config.yaml
rope_theta: 10000.0
attn_scale: 0.125
bias: "none"
init_std_up: 0.0375
optimizer: "adam_hyperball"
doc_mask: true
dataset: "wikipedia_en"
MLP neurons of a small language model. Each row is named by its layer, matrix (down: output weights) and neuron, and shows model dimensions 272-367. Each number is 500 + 40 x the weight over its row's rms, rounded and kept within 0 to 999. Numbers have three digits each. A neuron's up and down rows have the sign that makes its largest values positive.
After each neuron's rows, "fires before" lists the tokens most often just after its 100 highest values on Wikipedia text that the model never trained on. A number after a token or word is its count.

L5.down1665:398424531444505516517527458527577554465533470541553501529485521578542555504507530435507524422500486464501411493462519536560508477536419462460435503454515478444458532472558591548484547445484502542521538492508528513471449475513565524516495483517470526527505531424500449524530572526503531495
fires before: "|" 66, "\n" 8, "|---|" 7, "er" 4

L5.down1898:484521464435524517496600483429522581567520460546436571537448489505509474429567521488474464491532514476576468526499379454534503520543511425488504537442436483467522496440545516507417495481497463462503465436454487467577451480416488482480459491482514499520561500458532490471428546520452507565
fires before: " |" 34, ";" 15, "C" 4

L5.down1081:487431436517497475494497568501516499554469461482549536435529583395510459435491539516484466500442544465485555589431495493458563460550482491512548474546516499444479552596512500564573497525474515458539493496478470553510545532509513506532512489496473509525416477470461472526406519520493443490
fires before: " |" 35, " " 33, "or" 5

L5.down1622:524468469471532441437459540475521460456494452478570497502504535454525477535498513461453416511483499507551464555551472510531471447617470555538516545447448404481501515513494565409458476544466577529415426578495478486494501503465470487403505398472509570535535434457537483546430496482434472563
fires before: " " 55, " the" 6

L5.down153:500444470467502486536512479525504572472447540501540472438549489523571494431495501492495538469476594523512529506469560461526504442525565515504524557492511602429450551530469426467532571458507486455453462511490498449523531470450470525468478497478452483546533490436454505512553522515454431474
fires before: " " 53, "1" 7, " |" 4

L5.down858:539572507450450430514462521479507497471454568512562535585482478558470559493508513505476473542501531460450489716447530519480549553413517508483543462514559568510480476508520473530536501495447457499488489429516502521473503468477539468534472542520454568489536542497482546411473548551559504537
fires before: " |" 49, "s" 8, " jump" 7

L5.down1746:440445492549531473491446498474514573451522551479547577463564479481453441577472467469444493462506468551438545578470539479495523532539456477497484480540398485447493526465493461433524491517575494468556464462480513531488482519497543498500536543467561447567417485480500466536523485531545446495
fires before: "s" 83

L5.down1134:507442464529508485502561479517444525539436492459433557541461542448457500428506505413537492432484530447547580479443510483545386472543529430488485512467492448559537464495572448483511558556500535479444500583478447477545481470552530513499512474492466442555560520507464443515524555502526536508
fires before: " |" 55, "." 11

L5.down779:498488529476433493502475505502551508459523445501468462498443429433469474494510537578498514501547462475519530493526471499457459527565515565562541473487541524572528590535449536549519484531554536523472521477497504416474427465524580549519523470480526521526416455431487479456513514540479481462
fires before: "," 69

L5.down1912:495495507477478525466467521509447470483480419488515521520515447479480506525569486555498554483487465485478543448480449592524452488460366488519465568502416519489432530517534493517496502505503559531498496528551534481440485541518559439453521465505490484527489532523453537500559533574509493429
fires before: "7" 64, "8" 27, "9" 6

L5.down1173:503518435531511467512522537515538447529478417473469529546541522539484511464462547553391477442459505476542541497551544549548579465419532485503485472477526476499537500553505516488480516517523503419460457548512535501514496554471535464501557456564393477450525487505475456488450494530459582529
fires before: "2" 30, "1" 19, "3" 7, " to" 4

L5.down2086:404476549517494465472507514522511526523474515460570501529550473543475523515427523433472571457495431498489486493509468459526492502473546439530562536497525519475479478568505605468494404442499501418515486531540516624522518528474487440501532458512479460521474482491520598523515517515472466519
fires before: " " 65, "1" 10, "3" 7, "2" 4

L5.down2192:520530549495485484473510418538486486480458516519596529462482539539528471424464449557505533521454525494524549373524524429472513447379462529521489521533534498426494570454488440490453527433509504559493551514503502414468561503513464505524416507495488470520447482568477485499549474533458506424
fires before: "1" 31, " he" 10, " the" 5, " she" 5, "7" 5

L5.down1685:557487494466485474462467512474512557414493501491552466483563442501523509547451528567577491459475534513533535475507505494596578459449479421525488498501523529506433583492477482514481538509498487463459509462552473535502498543489451507505406542443393549515498516509505508483429487444534477521
fires before: " " 52, " by" 6, "," 6, " September" 4

L5.down127:472571427555522469458568503495477538495480498524482557448488487437531448531515462592491499523457472525510424567496526518459456492467505485471534499502555493492481571452467554528574411547486528553476437554562464531556498554521476581458498469447498504546518490566485498544571524471510575528
fires before: "s" 56

L5.down212:537483456548556467520556482519504530531467539398524477457520410437512517465465502486469548492453543548497504542504457451532495512520495547562490531507488508488508470458526470479530483484553456526463569468505542561562519533540483557525454510520495586508466462540490448555473443544547452436
fires before: " " 42, " of" 11

L5.down316:446521479465531443478494501508502541567461458485425465534439496531553478515530431428543469498498472461511497503445515480484496490500478474498487463541488505538389505544441498477508479550501526550519412515510511545504416528546499503454482561429520508562421444448505518517528487443522505496
fires before: "8" 23, "7" 20, "9" 8

L5.down2173:514571452565484527503498499485509513422520526444494464443506455489480585501438488470537500530533529433445474385482488519466449563559449491528514522501482440561523483487490552474454472484485440464499507490527514510444506501482421477569627432510438484491495502542469489497497518528465579495
fires before: "4" 12, "9" 12, "7" 11, "8" 11, "2" 10, "5" 9

L5.down1208:438498439491493534488518448501526577538423534521503520498458447446512559397452556551481523480515488492498501629526503485447478524451462560549519494474501477488498498422489493462420473566522512471462499558494529508521482479545518458574471492502514490521424473498472411470457483507504467494
fires before: "s" 81, "t" 9

L5.down2044:506520507519518500489536535574577505521477448551498453473540502507535453509486498456461501552523451446484488683492489449546526540563560513509517527536540496520455499469523456473497468474500545528506466467487474484459506490470458535467480459574526492562478498528547519523501520487538532528
fires before: " " 38, " (" 19

L5.down1075:482438455545460505483406462528444483516511486510489530483560544456490468525512521497484518542547487489487563450492477519481494500485473538495513430502543512610563521504536539544458611517486473512507518474501405527508513509533455526465505478512517522487474489485477509597500480517547500457
fires before: "0" 78

L5.down954:523458489545452480505517521518510510406553464526523537562488461526547425515572539452491495533510464553511582477531531489388494539479486497523470479562378519503548469468537414467443549505569438537503445558451453507444485528540459462543438505509490445562506443566503465460553464491530500506
fires before: "s" 69

L5.down422:469484476501552453557509483416488476469523549477530558472444535544480560441473566521445515541558542509556516427485524513509472564438471441487525520436464532534542453525539511521479492435489508517536554442543414502496486515506482499568516507482551417464457493479498496458528455514476564593
fires before: "4" 38, "6" 37, "1" 22

L5.down743:477542497566522551474487477510498481546447499471481493549565502436506491473495528532518453457474519512442541416438510443506511520504491519515590493471576503505511540444500480594601472519501553471530426504526497519471433512455537471512484490470553464563553506493533486507567457463435496502
fires before: " of" 29, "s" 15, " was" 5, " in" 5

L5.down135:486505481535474500515573483423548510544499513513475573507518502490485499564546510498489523500513483479469509505548480454487553561432503496523539514539542484472488488520519505510399511488468492477484462454482502525546543507466574531449547562484445447512476481491503498445502448496505474541
fires before: "9" 43, "8" 16, "6" 5

L5.down200:549408527542446499537459532540438420484459509512504439532568443490543462515498488469466465536556497526559601488497486584518509415486499420508477536444504488501469527451504425510543480521516462526422463486440473555616557482504526490500508519559503521544512458508584439505553495498476448582
fires before: "us" 23, "ia" 15, "ion" 8, "ya" 7, "y" 7, "i" 6

L5.down1584:562508492529448503491476507494523431478485491510470507571529466499519509511522508520454496478481484510466445436473437459559502397500546507484518510490474472533509456541459541455549489426515473467481497451458433525497530520452484521555506444485450529449488484584452458530573553469483461452
fires before: " " 55, " of" 14

L5.down56:567500526517517514498560507488478517503479485556530593453538451533520487498500464469528475595460585557534517354565490636530455479524539481531486527450542437517503547524499566563503462491423535526473506571609448468432430499539460594460547434536546499504517447542602479514498505501484507486
fires before: "'" 54, "′" 8, "2" 4, "4" 4, "9" 4

L5.down491:486473507502488438509545454518547474498494482517504530449484504447543478487541512509463564556456532481477587558497451527522500460539548509455513484540399457536513498490472489548528510491480481545514510468462524530450511508476475486482532429495567483562484461516545474521620524482542504510
fires before: "9" 52, " " 10, "s" 5, "6" 5

L5.down2000:491521568514533450484573412503468477514449553472478475490447495467530467452475505539415524507559514546472467662437469505528522490531481439497472515550553520516435471546545489551464506532492403515488526502558516481589489575496443568558587460511515535488504519502478476504483428489481492499
fires before: "6" 31, " as" 12, "5" 8, "-" 4

L5.down1142:490462465482427509520545476503474497520450594561509520515549510502551538564461496523496504469492548546517559393481514426483454542574513597489529504419477567467461515498502400509574559490484624539453477587465527567498454481483442539447493446482490502451475485513545483442458553589432501489
fires before: " " 53, " in" 8, " the" 6, "er" 4

L5.down1936:529487497455528491486553495453532518486421495439508433520520535545473438533479444556519458568525462475418497398503483535525486498430547565494535537534450520443505438450517477493518514515510456518513443501532508551506475505509544576433553520534501546557462499530498522564464588455468481468
fires before: "9" 74, "8" 5, "0" 4

L5.down2162:457494393547502467509498510502532485483476504544496490511448501479530442484539511521448472480417507527489588432547493523486449545454482479469445541542514564506456508434526494416502489497416564566545494546516519409581535492508547499595512516533529470602423426556463468468504471482447513565
fires before: "er" 22, "ili" 10, "i" 9, "í" 8, "ion" 6, "id" 4

L5.down121:440561535500544516534464487504554514552474545510585501533486475508488503508473476478485503426531518486492589403437487558546457432516527453455521528469492481490583512449495520484492552517536523523477605548598535473459527478413472565431513555502549497500520525476549459499505530535437482505
fires before: "0" 63

L5.down1323:594551458556466524480497503590447493492477470516424577466464457585462520456478500503462562461543455507533592315476514464512458493569530466551579543532455527506491537523498508483522536511516511566513517447445433495554505505534485473487511495428462471500472413464566493515480512524498496468
fires before: "\n" 53, "vers" 6, " It" 6

L5.down277:551503503535494448485483503529511432554484543503460528529502471444495478504593518464528466522434550454488469307518532450498554468527524472441529508535555476508470509473454516510571504471439506491469487495447544561515478475509466568438531509543471567504492460514491556469620502509527410432
fires before: " |" 31, ";" 9, " " 9, ":" 6, "\"" 5, "," 4

L5.down1337:477519506530526528570484466515412592590556459500436475495503445496520506479438469473537444472541459419471492477458495456522519448531492447493435462456534468565520515506506424501465511526541461502438547545489518455548465569603483534523483511472522396535489518430501520485559509520496538523
fires before: "0" 63, " " 7

L5.down240:465498516487490508447602507462417452450521447490419468512470480492561462546526436480418493512478451563493542500477479477525517507437500496498510484491442464498486531465478478528524496497601475486443520500436482497534478479464548489444534496467465474488500526445477467488520495509475470551
fires before: "|" 53, "\n" 26

L5.down2250:506483545505414496541529548547507544502564490520540483475561492622498483501477450503528581483514449528485511382553447455521481456524526483608484469432544542555536507530509545456422521490487565490504456499480590475507506507477421498455514461513511552513557522529466531474516471522446522472
fires before: "2" 73, "|" 4

L5.down1600:482513478499464517464554449510466535566527431607525492533554490508511528513410450455576595543538441539490488388583491501433475506463539535485507496439524532471521473443485486567450549456469528507560543469489570448494509454421546510531471545542437489505504543519526540450438538554528532476
fires before: "2" 72, "1" 9

L5.down234:525443427515491496505574563533461473521531491476462517554492551509525475488484450459460465535481505528514485472486514533456543540523549469510484529476561527479535489467487550499508480485464417581479560505536445557562557504482522504495463576455486490526506451577508482496513476541524495494
fires before: "\n" 96

L5.down2196:445583498498481491416515529550501592481439560500497516493498526509571564517455463446484552469480488471495533538520540496522505466504496531557541519550556471470459450482440497533454536553484417502496472475519497520497467453571480491442533546503466529442443541520473440480576568493493404465
fires before: "6" 39, "5" 30, "7" 14

L5.down1159:536524527480526568554518524468524463531438532500437472502519478587557504489496496519493539533499575479569474485512540595576534482513535530490501515511520529477451495532481459487525526531446554468483510534487458425543499493571424463527427505474464528546470555533509521438519465468491589430
fires before: "=" 22, "==" 20, "===" 17, "The" 4, "2" 4

L5.down1543:475514436548518511453498523518498477431508481491455476522549541344422517533559484473503475453579574520480436588522509493488470476535503469491508507492461569541493548479467506575552464458459442513460440490492510446513502557490463517556489552538523487521455436533501433522464465501443562472
fires before: " " 95

L5.down1226:579481538510487465507495528553555438550541482509496525518489519715508402455482477437453494458491497529538461332545452491475491540507452478527512469532444465489466468502446515497540490493522460486468518556521629605546513480500481520481470520528445478485477473520512443477512415426569481524
fires before: "|" 76, " the" 5, "\n" 5

L5.down1099:516542463455452416499580534477511489459484474505520425497510440518559492528501498562537526478494560605489520433495487448530498532578483518498524504520462507478474522510535494458537559524533576479416517460422463517488487553502490456487522557484481462531516472506491499496448539532519503541
fires before: " " 51, "," 5, " and" 4